python train.py --num_attention_heads=11 --num_key_value_heads=11 --head_dim=64 --norm="rmsnorm" --init_std_o=0.00427 --init_std_down=0.00214 --beta2=0.95 --weight_decay=0.16 --max_grad_norm=0.5 --warmup_steps=502 --schedule="wsd" --decay_fraction=1.0 --doc_mask=true --max_steps=8729 --dataset="wikipedia_en"
MLP neurons of a small language model. Each row is named by its layer, matrix (up: input weights) and neuron, and shows model dimensions 352-447. Each number is 128 + 24 x the weight over its row's rms, rounded and kept within 0 to 255.
After each neuron's rows, "fires on" lists the tokens most often at its 100 highest values on Wikipedia text that the model never trained on.

L8.up616 [130 129 132 117 103 118 105 160 101 132 169 126 115 168 149 131 126 157 133 131 148 124 125 121 109 107 160 131 166 131 111 116 127 131 110 123 146 104 114 135 116 121 120 140 136 115 127 165 163 135 139 127 138 161 132 120 108 117 127 103  94 127 104 115 133 164 117 147 143 137 140 134 140 125  53 119 158 141 130 105 119 188  97 130 185 127 146 125  97 170 123 115  98 145 124 150]
fires on: "| ", "- ", "(", "to ", "from ", "1"

L8.up177 [163 125 111 128 135 133 124 121 115 154 127 108 151 123 132 134 175 152  92  81 146 113 157 116 100 122  99  87 186 182 118 119 163 169 124  83 114 156 141 141  91 146  96 138 146 126 177 109 136 111 128 130 115 121 103 108 116 143 142 157 130 135 127 137 151 111 114 132 142 120 121 121 113 125 134 144 146 146 126 117 120 110  93 149  97 127 123 137 114 157 169  91 146 125 107 141]
fires on: "-", "and ", ", ", "British ", "American ", "as "

L8.up319 [110 128 100 146  97 116 110 159 115 135 152 148 119 148 137 109 110 137 126 137 101 139 113 139  95 156 159 123 162 136 108 101 130 165 147 108 136 124 140 115 105 124 118  88  78 111 125 155 143  84 102 128 150 157 148 122 148 103  82  95 115 105 130 166 133 138  97  78 152 152 108  95 123 151 122 116 129 107 121 138 123 119 125 151 123 117 176 177 114 129 148 145 110 124 147 133]
fires on: "| ", "and ", ". ", "2 ", "1", "1 "

L8.up335 [160 127 119  92 134 142 129 127 104  95 152 140 130 119 137 177 132 113 157 147 106 111 109 142 159 136 144 161 149 152 111  95 151 129 134 165  90 114 170 103 108 144 130 175 117 152 138 169 146 131 112 155 140 105  84  94 107 119 116 144  82 151 124 153 155 149 114 150 143 131 119 126 102  98 126 129 108 144 124 118 155 112 120 190 135 111 169 133 116 134 130 137 103 149 107 158]
fires on: ", ", "8", "and "

L8.up2507 [141 102 105  86 111 126 132 110 117 147  92 145 144 140 145 113 141 145 184 170 103 147 115  79 117  94 127 141 115 119 123 125 131 152 159 162 119 149 104 134 140 123 170 141 116 144 158 106 112 154 113  97 133 124 103 122 101 167  75 142 113 136  89 148 116 169  78  98 119 153 175 126 159 152 101 136 163 150 144 139 152 142 143 144 122 129 134 141 136 167 137 159  93 124 108 139]
fires on: "of ", "(", "on ", "s"

L8.up2498 [162 145 148 121  80 149 108 171 122  87 120 119 116 105 194 110 119  93 126 155 103 110  89 143 115 130 122  98 135 138  95 135  92 118 136 140  46 137 135  73 154 152 166 105 147 152 100 126 138 132 117 123 118 159 138 135 118 147  97 146 127  93 121 133 111 157 147 126 147  89 127 124  87  94 167 111 135 144 165 174 141 153 124 120 137 111 120 134 111 125 121 180 130 141 139 124]
fires on: ", ", "to "

L8.up1307 [122 129 109 137 117 128 117 140 112 139 173 144  87 105 134 140 133  89 149 141 108 159 107  82 120 160 109 100 101 165 106 123 100 146 149  58 139 154 126 136 135 161 105 158 125 115 113 146  78 103 153 133 124  85  79 106  93 147 107 132 150 160 137 142 155 141 121 135 109 134 130 120 126 132 139 148 136 148 124 121 102 141 125  91 141 102 138 179 119 126 122 131 130 126 156 122]
fires on: "| ", "and ", "a ", "y"

L8.up2087 [144  90 131 110 105 113 116 112 137 133 151 124 128 114 129 113 161  98 114 163  93 143 106 113 111 127 159 131 109 151 150 130 142 140 130 145 105 156 136 141 125 171  98 133  86 182 126 114  83 155 102 101 105 130 103  72 139 147  80 119 164 150 134 165  98 144 130 152 114 135 169 129 105 130 163 128 135 126 138  86 114 170 151 135 124 157 120 134 136 122 145 120 120 172 105 144]
fires on: "and ", "-", "s ", "whose ", "their "

L8.up2294 [122 146 113 131 146  98 146 131  87 120 152 117 120 193  81 120 123 145 110 130  74 113 126 159 124 117 124  75 124 134  93 125 133 163 178 145 133 166 104 160 132 115 131 144 150  98 130  93 117 144 135  78  99 126 114  83 109 106 118 117 183  95 135 142 160 144 104 125 125 151 135 137 115 131 134 125 118 142 102  94 109 170  88 165  99 140 132 143 125 162 175 105 156 131 146 137]
fires on: "-", "and ", "'", "/", "(", ". "

L8.up1343 [203 169 142 120 111 136 137 111 140 132 145 125 141  92 137 121 107 109 172 110 106 103 122 120 114 140 133 147 158 111 119 163  97 136 101 135 124 161 141 143 104 103 144 107 133 103  76 159 139 140 129 127 107 144 108  94 125 119 127 107  83 108  99 143 130 107 144 119 158 138 126 115  98 149 159  91 125 162  94 168  90 118 122 137  90  85 175 130  89 125 149  98  82 144 130 156]
fires on: ",", "to ", "-", ":", "may "

L8.up985 [ 89 150 175 146 160 143 127 147 117 172 123 154 126 159 111 130 119 108 112 144 113 133 115  87 130 119  96 106 129 109 172 119  99 142 162 140 133 161 113 182 135  77 143 124 138 128 141 153 124 132 145 113 121 111 140 109  86 113 169 122 135 100 128 122 125 113 133 133 136 122 119 107 118  97 118 137 130  92 103 163 115 126 155 156 137 153 149 110 127 143 126 162 115 136 157 147]
fires on: "and ", ", ", "-", "or "

L8.up1044 [100 118 150 136 157 102 139 107 117 168 114 171 140 132 103 103 175 157 123 117 125 115  98  96 122 107 105 146 135 158  98 147 120 178 145 140 113 164 122 104 142  93 156 103 105 155  88 123 162 129 136 153 113 149 142 144 190 116 109  90 113 103 135 102 105 110  90  98 162 129 119  95  84 112 113 156 119 151 117 182  93 103 130 106 164 118 148  97 115 175 115 117 139 165 128 164]
fires on: "to ", "'", "\"", "as ", ", ", "and "

L8.up707 [108 153 127 171 101 131 124 131 108  78 112 140 115 147  96 142 143 133 159 145 130 138 136 132 147 133 119 151 139 103 105 125 144 144 126 141 116 142 138 155  91 105 108 116 164 125  88 115  97  94 140 110 115 150 123  97 117 121 117 126 138 155 148 140 161 119 129 113 120 128 149 126 171 121 135 153 150 129 133  86 118 188 108 131 101  98 137 168 153 149 152 120 166  68 162  99]
fires on: "| ", "with ", "and ", "ie", "-", "are "

L8.up1760 [162 110 103 148 125 171  97 135 129 161 142  76 101 145 143 110 128 107 118 157  94 126 102 173 150  86 112 125 123 137 124 105 127 116 165 148 132 125  95  95 159 125 128 156 100 123 115 150 145 116 120 129 148 135 109 147 121  95 115 122 114 132 114 123  93 174 126 149 145 137 141 123 135 137 134 127 124 101 135 161 125 143 132 172 145 128 111 137 110 117 131 143 101 141 100 150]
fires on: "to ", "|", "re"

L8.up210 [167 130 119 140 139 136 113 108 150 161 182 108 130  99 161 103 129 115 127  94  62 137 127 122 168  96 114  90 123 125 123 153  99 124 168 151 109 157 147 102 108 142 113 132  65 117 135 151 103 163 124 174 163 126 125 101 136 125 155 112  79 127 117 122 100 118 115 104 106 139 141 130 133 117  94 164 101 144 111 131 119 140 131 111 135 131 128 157 133 147 159 107 126 132 132 154]
fires on: ".", "–", "a ", ":", "-", "to "

L8.up37 [125 109 126 146 115  92 131 126 123 131 116 111 171 152 160 105 126 126 129  96 138 131 135 120 124  79 124 132  95  88 119 145 139 136 142 115 137 144 136 124 123 140 164 132 144 123 122 129 111 113 112 138 146 118 163 153 117 143 152 137 127 117 129 122 148 103 151 142 146 129 126  70 129 106 116 119 128 121  98 133 105 108 142 111 106 171 166 137  92 163 119 131 142 129 114 128]
fires on: "\", ", ", ", "\" ", ",\" ", "on "

L8.up1949 [147  99 131 107 132 120 177 161  97 135 121 157 108 144 111 132 182 133  67  94 121 137 138  70 116 126 115  93 128 130 129 160 136 142 141 133 140 163 118 133 124 142 114 179 103 129 163 110 157 109 119 106 135 146 116 118 103 133 157 153 130 170 104 115 168 139 115 127 126  86 116 119  52 122  80 149 124 118 100 145 147  85  91 132  78 114 112 122 120 171 116  70 140 112 123 128]
fires on: ", ", "(", "was ", ") "

L8.up1766 [121 120 104  91  99 112 134 129 101 132 155 110 153 137 130 125 157 139  91 174 116 109  93 123 118 116 117 119 115 102 119 142 103 113 141 158 123 109 186 132 121  91 130 172 121 130 126 133 141  76 118 138 128 170 102 123 139 128 121 119 178 126  91 165  86 148 167  98 142 125 136 148 135 101  67 137 167 157  95 145  99 149  94 123 141 107 105 147 122 194 151 116 106 126  91 127]
fires on: "to ", "at ", "and ", "of ", "At ", "& "

L8.up701 [118 115 123 137 126 137 137 140 144 167 130 123 110 120 139 130 161 127 108  87 130 134 108  94  98 101  78 113 106 130 141 126 108 127 155 115  98 151 104 121  87 104 137 143 142  94 176 143  37 108 176  81 153 132 140 105 129 135 152 158 161 165 172  82 144  86 136  87 133 121 103  99 157 127 126 143 192 122 128 106 143 147 125 150  80 160 104 142 114  83 122 129 128 144 126 120]
fires on: ", ", "0 ", "and ", ". ", "es", "for "

L8.up711 [131  83 158 141 179 135 119 115  83 200 120 128  99 134 123 129 140 141 137  97 150 108  95 145  67  90 124 107 122 111 141 102 139 179 139 102 124 121 142 127 130 121 155 152 161  91 165 114 139 137 135  90 141 145  88 116 154 150 138  82  89 144 124 150 122 106  97 118 115  93 124 145 120 118 125 146 110 103 122 125  98 133 106  93 144 179 122  90  98  81 201 122 140  97 121 139]
fires on: "on ", "as ", "under ", "-"

L8.up1420 [151 116 134 132 170  92 120 151 149 131 119 103 133 106 135 104 106  94 115 125  67 140 142  92 121 125 160 108 106 121 163 128 130  99 171 135 103 105 170 114 121 144 141 153 131 124 101 120 129 120 129 110 152  92 110 150  71 101 146 114 124 157 140 119 121 131 123 105 146  89 144 121  49 122 104 121 122 126 138 147  88 138 137 129  92 129 141 117 120 135 146 145 121 128 130 111]
fires on: "on ", ".", "o", "As ", ", "

L8.up411 [120 157 176 132 101 143 117 124 111 144 110  94  93 133 134  88 147 119 115 118 120 136 152 143  79 133  91 136  72  81 142 116 114 166 155 110 141 140 133 159 145 154 157 133  97 105 134 136 130 156  91  93 139 121  77 126 122 135 127 128 109 168 127 132 168 116 137 112 156 118 106  93 167  42 133 132 119 144 126 146 109 149 154  80 120 138 154 156 144 112 148 130 115 113  99 130]
fires on: ", ", "7", "ph", "8", "6", ",\" "

L8.up2594 [124 130 165 119  97 146 123 146 134 110 111 109 150 121 117 110 140 173 121 126 140 132 109  88 107 118 111 135  91 157  87  71 121 147 110 145 116 116 132 115  99  99 127 114 134 146 132 168  74 129 122 177 133 136 147 119 126 129 138 109  99 175 143 135 159 146 136 132 119 138  83 139 163 123 104 200 119 138 129 127 132 170 123 101  96 141 154 136 110 146 110 140  71 157  78 119]
fires on: ".", "or ", "i", "| ", ": "

L8.up824 [147 117 102 108 113 100 134 117  99 166 124 151 106 134 128 153 125 127 132 135 117 107 135 117 143 143 144 142 110 157 135 148 145 132 148 121 120 112 150 107 141 109 105 155  98 109 135 160 122 149  84 132 102 136 118 173 157 169  87 128  96  84  88 165 105 129 100 113 141  90  97  85 138  82 118 118 120 135 157 135 129 135 103 143 170 137 148 139 132  86 164 130  99 144 153 139]
fires on: "\"", "and ", ", ", "a ", "or ", "The "

L8.up861 [135 121 149 122  98 119 113 150  45 128 109 141 170 136 127 130 113 133 141 125  93 150  95 171  78 109 133 126 144 165 123 112 127  95 141 121  91 128 150 116 123 100 139 171 179 100 111 125 134  85 151 121 114 143 126 149 108 146  91 143 141 133 152 151 155 108 148 151 157 155  71 114 137 113 141 130 138 127 121  98 139 115 124 142  80 133 126 183  88 155 126 166 148 101 144 103]
fires on: ", ", "and ", "it"

L8.up2088 [111 111 128 151 123 115 141  98  82 136  87  94 105 165 161 111 131 138 140  65 154 145 122 124 116 131 220 151 114 154 101 137 154 138 140 135 107 144 137 110 166 123 119 123 194 104  82 137 106 120 127 102 142 145 140  82 105 126 153 107 127 106 176  96 161 146 163 142 158 123 114 117 176 133 105 135 138  80 124 143 127 165 110 150 173 137 101 121  95 158 122 136  92 140 115 143]
fires on: "| ", "in ", "of ", "\n\n", "in", "=="

L8.up1504 [147 136 135 115 172 108 128 106  99 115 113 149 145 182 109 118 150 143 157 174 136 146 157 145 124 109 102 110 109  99 124 121 127 150 162 128 105 145 109 142 153  95 102 161 146 158 151 184 132  93 156 116 161 151 123 112  94 114  89 135  74  97  72 134 130 136 135 132 101 117 167 160 122 112  88 121 120 159 164 124 138 110  96 134 137 124 150 166 115 150 134 117 136 127  68 130]
fires on: "of ", "for ", "(", "from "

L8.up2025 [150  99 133 165 159  71 123 141 109 121 122 131 123 156 109 100 153 150 137 105 150 138 175 114 108 148 159 138 106 166 164 162 109 199 108 130  41 136 160 118 114 140 109 134 184 131 132 120 151 108 120 113 161 130 127 104 107 120 132 104 119 108 138 128 147 146 159  84 109  92 114 123 113 130  89 146 152 145  91 147 132 115  93 179 109 110 109 131 114 101 136 118 121 153 156  97]
fires on: "the ", "or", "in ", "in", "The "

L8.up2255 [117 115 142 116 136 116 136 138 162 120 125  84 141 145 108  93 160 101 139 149 128 144 140 104 116 172 123 146 168 109  89 117 163 168 148 138 104 130 157  94 150 130 104 148  81 138 119 116 133 127 138 151 137 126 111 100 125  92  89 129  71 113 121 164 107 151  96 119 191  66  71 112 126 134 112  83 123 151 121 151  99 142 127 112 157 151 129 151  68 125 111 124 109 123  71 146]
fires on: "-", "of ", "to ", "for "

L8.up1720 [116 127 157  93 105 115 110 154 107  67 142 138 101 123 137 114 104  98 174 151  61 139  96 134 116 128 130 132 144 162 103  88 158 186 137 109 124 119 126 137 126 161 129 120 143 150 115 133 138 108 168 112 140 139  87 109 106 128 100 180 103 128  64 133 106  91 147 127 101 136 109 108 139 108 135 114 133 143 151 136 152 154  98 120 132 143 153 137 119  77  94 108  96 114 117 143]
fires on: "would ", "to ", "could ", "tical ", "must "

L8.up2175 [116  97  99  99 102 116 144 148 130 124 121 101 131 123 147 151 117 127 151 131 123 115  83  65 110  78 145  94 129 141 107 141 128 143  84 132  66 132 210  87  98 127 112 125 127 148 121 153 139 106 133 119 170 178 130 116 117 135 133 103 123 148 125 149 101 126 167 123 138 143 130 168 121 126  97 150 166 113 107 171 163 144  81  85 147 109 118 140 126 135 160 131 143 147  91 129]
fires on: "and ", "the ", "h", "R", ", ", "after "

L8.up1317 [107 119 172 115 159  92 155 156 121 131 155 141  70 150 136 114 139 133 133 108 131 120  97 145 104 102 130 108 102 112 125 137 148 143 118 125 155 101 115 168 146 133 105 171 130 124 122 148 123 109  88 152 126 140  89 132 101  93 140  86 103 111 131 162 139 124 140 125 159  84 103 111 122  88 150 117  88 157 149 136  99  92 117 109 151 138 147 115  82  94 112 102 139 141 130 155]
fires on: "as ", "such ", "to "

L8.up558 [130 118 118 142  99 143 152 167 134 155 112 120 159 142  99 130 158 136 107 166 149 129 120 150 112  96 129 139 140  87 125 111 141 132 113 129 128 164 156 124 112 145 103 162 115  94 107 168 147 103 119 122 124 138 147 137 122 109 107 107 151 136 127 122  73 110 143 148 141 147 121  91  73 120 136  89 169 113 138 175 104 186 129 165 112 121 109 134  87 127 107 104 111 119  90 138]
fires on: "to ", "in ", "-"

L8.up620 [ 95 131 117 102  86 139 143 130 101 144 127 114 144 139 174 124 156 130 111 129 134 118 122 143  97 113 115 163 131 145 139  86 109 164 144 134 125 117 126 131  95  82  79  98 108 113 111 113 104 133 111 140 150 134 128 140 136 152 161 135 141 116 118 121 137 149 117 145 128 121  92 119 105 115 161 121  94  88 108 147 107  96 130 170 138 149 160 145 136 135 131  75  89 132  90 151]
fires on: ".", ", ", "um", "186", "| "

L8.up24 [122 103 183 133 151 108 148 130 138 148 108  99 126 134 101 119 178  75 150 127 151 135 140  72 132 107  71 109 134 121 142 153 143 138 162 143 157 129 105 127 159 138 128 139 106 106 146 122 127 137 141 129 164 134  86 110 121 112 135 113  80 121  90 122 113 124 127  95 127 113 117  94 124  95 118 129 163 131  91 125 112  79 132 109 132 181 171 121  71 128 119 109 150 120 117  96]
fires on: "a ", ", ", "(", "and ", "has ", "Ice "

L8.up1166 [ 83 128 100 108 103 123 112 156  90 129 123 137 107 147 133 120 140 139 153 128 139 184 113 110 115 143  93 155 107 139 169 111 146 163 157 110 145 137 124 127 103  65 100 130 130  85 144 173 139 100 146 101 124 134 153 148 132 126 135  74  82 149 124 111 161 182 104 128 130 126 140 130 126 149 117 148  89 109 140 163 128 167 142 128 162 124 107 116 121 122 118 146 114  84 103  91]
fires on: "on ", ".", "sm", ": ", ", ", "- "

L8.up250 [132 115 153  91 133 158 121 153 144 119 106 158 143 137 105 148 176 132 181 123 157 115 114 108  65 139 119 121 117 124 100 104  86 106 108 125 123 119 141 164  94 170  78 118 100 135  82 121 105 135 143 138 119 137 159 126 102 105 104 131 127 124 106 158 117 111 126 151 133 146 137 120 145 151 142 154 115 125 195  96 133  96 104 149 134 134 121 143 118 114 124 140 110 144 125 160]
fires on: " ", "| ", "i", "s", "ing "

L8.up848 [141 146  98 124 112 147 125 173 120 133 155  97 114 172 126  70 144 121 115 166 111 135 146 129 110 177 100 142 123 121 105 116 153 147 141 137 114 127 101 119  71 153 123 143  95 111 126 105 114  86 109 124 146 127 118 102 114 110  83  88  67 124 142  96 144 166 127 158 123 137  92 104 105 124  96 107 150 132 150 109 123 121 135 130 148 136 163 102 123 154 177 144 130  95 120 135]
fires on: ".", ": ", ". ", "after "

L8.up1552 [121 135 127 100 133 141 120 139 129 107 122 112 104 108 138 130 138 135 133 127 111 139 127 121 138 174 102 135 137 131 104 116 101 101 106 128  76 116 112 138 121 121 126 129  95 115  96 138 101 121 115 101 135 105 162 102 103 105 150  91 120 191 139 154 135 128 108 196 142 153  98  67 133  97 131 103 119 104  95 155 108 106 150 141 119 126 126 108 105 142 114 153 128 161 123 119]
fires on: ".", ". ", "yr", "or", "dr"

L8.up539 [106 114 119 128 112 146 157 157 136 152 144  77 125 120 152 119 122 143 118 105 159 107 128 141 116 127 134 119 142 125 106 149 132 107 135 155 128 151 100 124 123 168  87 165 123 107 112 172 134 103 113 115 154 140 117 141 114  91 110 136 139 159  95  85 161 151 104 150 174 102 113 110 111 103  78 124 164 142  93  78 104 145 103 158 121 125 148 164 124 130 174 113 106 104 138  88]
fires on: "in ", "(", ". ", "born ", "from ", "on "

L8.up1016 [161 150 171 117 108 100 120 174 126 143 143 132 136 154 128 112 175 142 134 107 155 139 112 110 131 186 139 123  89 151 144 145 109 119 155 108 123 139 153 133  80 122  82 113 137 126 129 120 154 127 106  90 160  78 131  77 125 140  67 100  90 189 109 170 106  98 128 109 157 138 100 126 129 140 125 117 125 111 113 132  94 141 130 152 146 109 137 180 110 125 150  96 112 191 105 136]
fires on: "and ", "as ", "i", "or ", "-", "not "

L8.up2466 [180  69 103 105 116 146 128 115 115  96  85 143 143 165 156 162 127 155 116 163  79 161 140 138 108 134 145  95 154 137 103 160 164 136 156 153 127 117 153 121 140 180  63 138 118 144 143 135 116  61 109 128 148 134  85 118  67 114 140 144 126  86 104 136 140 140 177 135 143 140 118 106 129 106  78  71 141 123 137 132 155 112 112 167 129 139 131 134  78 160 144 145 132 139 128 151]
fires on: "the ", "-", "to ", "of ", "in ", "into "

L8.up2245 [123 130 130 100 120 145 145 127 122 135 157 128 130 130 151 130 120 106 148 152 101 154 152 139 159 122 157 141  95 116 128 139 103 186 104 183 141 127 148 111 112 102 110 148  69 118 162 130 167 120 127 140 151 134 126 166  98  91 141 152 115 130 133 135 104 155 110 114 169 175 113 124 147 101 127 128 106 171 166 119  54  93 132 137 133 142 152 156 129 104 183 126  47 128 145 137]
fires on: "| ", "- ", ", ", "and ", "'", "a "

L8.up415 [156 111 153 109 135  91 130 115 120 106 149 152 161 159 134 162 127 142 125 133 129 123 131 143 141 129  93 166  82 149 110 166 143 110 112 126 108 132 196 149  92 135 128 116  98 117 136 164 135 120 129 108 167 125 110  71 147 120 158 125  91 143 119  92 130 150  88 105 138 140  94  64 145  93 119 138 151 109 144 152 124 123 114 105 129 117 170 172 150 134 171  79 109 169 153 147]
fires on: "and ", ", ", ": ", "- ", "apper "

L8.up279 [124 135 141 144 102 106 106 136 137 117  77 124 167  90 157 116 112 162 107 107 125 140 147  90 124  80  99 145 119  96 126 124 140 130 117 136 137 166 155 106  92 161 108 175 116 125  97 147 133  96 154  69 112 177 121 142 146 106 160 130 101 116 135  94 130 142 111 183 129 143 144 111  83 137 105 159 155 132 135 138 138 137  82 138 138 127 143 160 134 127 104  99 139 134 106 118]
fires on: "of ", ", ", "to "

L8.up975 [126 140 159  91 155 128 118 138 162 141 157 128  90 127 104 100 119 135 147 141 132 129 113 103 118 107 139 130 146 143 125 159 137 125 123 125 135  88 110  74 139 114 132 144 125 131 142 127 152  90 116 137 149 111 139  84 153 124 102  97 142  93 134  59  71 125 103 114 170 107 130 138  99  97 135 111 119 134  82 144 166 101 111 108 182 124 115 140 128 117 123  88 101 127 101 127]
fires on: "as ", "called ", "named ", "\"", "the "

L8.up1685 [109  92  93 112 118 120 112 116  92 134 130 160  86 118 123 105 161  94 157 136 119 132  89 117 104 102 119 162 107 142 119 163 123 127 104 111 131 111 102 117  95 125  75 144  90 113 120 137 115 126 109 152 133 155 109 121 139 130 165 110 113 123  93 145 116 116  95 109 121 153 105  93 186 123 120  89 120  95 137 115 106 109 144 104 147 120 188 169 136 139 119 110  90 137 139 104]
fires on: "and ", "is ", "as ", "\"", "to "

L8.up977 [161 130 144 111 108 166 112 135 116 179 195 149 106 137 147 111 138 110 104 138 100 121 136 117  95 112 111  70 170 120 149 150 152 123 161  78 141 103 165 125 144 121 119 138 145 123 169 143 103 126 117 150 111 141 123 100 118 150 118 106 102 127 154 136 142 146 144 134 173 148 131 122 131 120  84 142  93 126 131 141  86 120 112 162 104 130 139 148 117 172 170 109 124 131  91 139]
fires on: "and ", ", ", "-", "or "

L8.up1088 [125 147 102 132  77 110 140 151  97 109 158 135 108  91 185 124 104 124 118 131 141 110 145 162 109 115  91 124 100 156 125 135 124 143 152 158 123  97 122 138  90 148 117 136 151  85 154 143  90 102 152  83 119 135 121 148 115 110 123  67  81 119  86 150 147 180 154 133 134  84  93 142 147 111 124 143 153 148 137 101  63 144 131 168 138 139 119 114 118 147 126 119 117  88 116 143]
fires on: "; ", ": ", ", ", "in ", "finishing ", "\n\n"

L8.up179 [162 116 140  97 100 144 129 117 113 113 100 132 109 209 132 132 132 117 137 140 103 129 142 123 152 170 131 110  78  94 103 107 116 121 156 147 134 124 147 104  89 115 105 128  97 123 142 119 161 106 104 139 164 164  80 133 104  74  97 127  96 113  94 141 147 142  91 116 182  89 164 101  97 128  87  98  78 125  92 200 123 118 101 124 114 173 151 132 148 137 166 135 130 112 116 119]
fires on: "of ", "to ", "from ", "by ", "on ", "-"

L8.up1739 [127  85 106 116 146 171 128  98 136 166 120 192 155 134  96 132 156  92 130 137 126 136  86 137  94 116 124 141 121 123 106 153 140 130 127  98 108 140 120 118 101 128 152 115  94 119 144 157 156 126 114 130 159 136  99  82 132  85 106  78 158 134 123 127  93 110 169 158 110 140 109 116 102 161 134 125 153 148 110 136 135 156 125 134 133 159 115 122 138 188 115 147 111 154 140 176]
fires on: "in ", "s", "'", "ev", "In ", "ren"

L8.up662 [126 142  91 117  89 190 129 144  98 160 142 118 110 112 144 145 151 145 142 159 119  96 142 140 113 127  97 145  81 135 125 144 104 140 145 128 149 111 135  90 123  53 150 114 104 120 141 168  50 126 125  77 152 135 103 100 114 111 101 113 120 119 146 138 115  91 122  93 109 143  92 120 148 145 114 155 112 149  98 163 116 134  70 107 136 123 189 130 103 162 160  92 141 153 139 185]
fires on: ", ", "and ", "| ", "to ", "or ", "as "

L8.up195 [122 182 131 136 133  89 117 166 124 112 128 100 163 173 152  81 156 142 132 128 112 122 104 117 101 129  78 178  92 147 124 158 153 123 106 145  63 137 121 149 132 148 125 123 129 118 108 102  96  93 120 111 138 144 167 143  69 117 130  90 104 150 146 135 184 154  91 113 127 129 107  78 132 108 126 110 140 110  85 129 113 134  97 154 140 139 145 116 130 154 126 107 144 128 103 118]
fires on: "and ", "where ", "but ", "year", "that ", "which "

L8.up2536 [169 108 134 135  95 129 129  80 156 147 132 127 142 140 196 147 149 144 123 129 143 114 120 101  96 153 141 158 129 160 146 132 149 130 147 121 112 134 118 114  99 159 120 183 122 122 140 132 100  81 114 100 172 128 118 115  82  79 133 118 132 161 148 135 131 133 162 134 146 101 108 115 120 144 121 155 173 124 141 115 110 129 139 142 127 110 101 162 114 121 134 138 137 125 162 131]
fires on: "in ", "the ", "of ", "K", "that ", "H"

L8.up2471 [153  99 110 127 111 164 120 149 115 146 126 155 123 125 145 121 158 149 136 136 132  86 142 150 125 161 132 132 156 144  75  89 143 157  87  96  67  71  93 156 109 208 101 121  83 129 137 115 107 159 119 154 103 144 122 140 102 141  38  62 129 145 111 161 113 129 117 143 132 112 136 118 123 126 115 159 110 102 130 170  97 152 125 120 102 115 152 143 145 126 123 132  98 146 104 149]
fires on: "0", "| ", "1", "0 ", ":", "id"

L8.up2172 [119  95 140 131 109 118 146 154  94 135 112 171 123 100 108 135 147 130 127 116  94 159 134 120 155 118 124 134 121 112 162 101 108 143 143 140 127 133 143 138 126 114 148 129 118 124 140 149  73 110 123 136 156 112  96 125 103 148 111 111 110 160 111 161 125 138 168  94 126 110  81  97 136 120  99 128 112 119 140  88 127 127 102 181 101 128 104 147 118 129 149 130 136 100 154 103]
fires on: "and ", "in ", "or "

L8.up1390 [159  97 104 106 135 106 145 147 128 106 170 158 129 148 163 117 116  71 136 109  65 164  94 124  85 159 123  94 150 104 138 114 148 118 158 136 111 162 171  87 141 102 124 192 117 140 109 135 146 140 120 107 143 133 139 122 136 132 152 104  88 139 153 167 116 143 142 124 106  45 111  82  88  92 157 100 108 115 104  99 137 101 122 154 136 138 145 146 122 134 109 169 130 113 117 116]
fires on: "of ", ", ", "the ", "-", "East "

L8.up1399 [170 140  92 138 129 125 122 135 129 108 196 118 143 131 113 122 118 153  51 127  79 120 113 127 127 165 155 111 152 134 128 134 133 131 127 166 134 112 133 130  94 153 139  88 113 115 141 148 122 140 145 113  96 125  86  98 126 140 103 116 128 141 143 155 112 120 118 168  78 143 128 155 109 117 121 135 157 103 105 156 128 125  84 161 125 120 141 151 119  97 117 116 160 144 116 140]
fires on: "-", "and "

L8.up815 [145 112 157 152  98 113 122 130 143 147 141 132 143 155 161 145 126 137  94 113 129 120 120 139 101 160 109 141 110 103 136 144 139 140 132 129  99 124 136 117 130 140 185 151 152 128  75 175 118  98 128  70 115 159 115 139  87  90 123  82 137 182 160 143 132 129 116 129 133 103 143 121 103 120 142 143 143 117 107 106 104 112 134 140 103 104 121 119 102 107 138 166 145 129  99  97]
fires on: ", ", "and ", "but "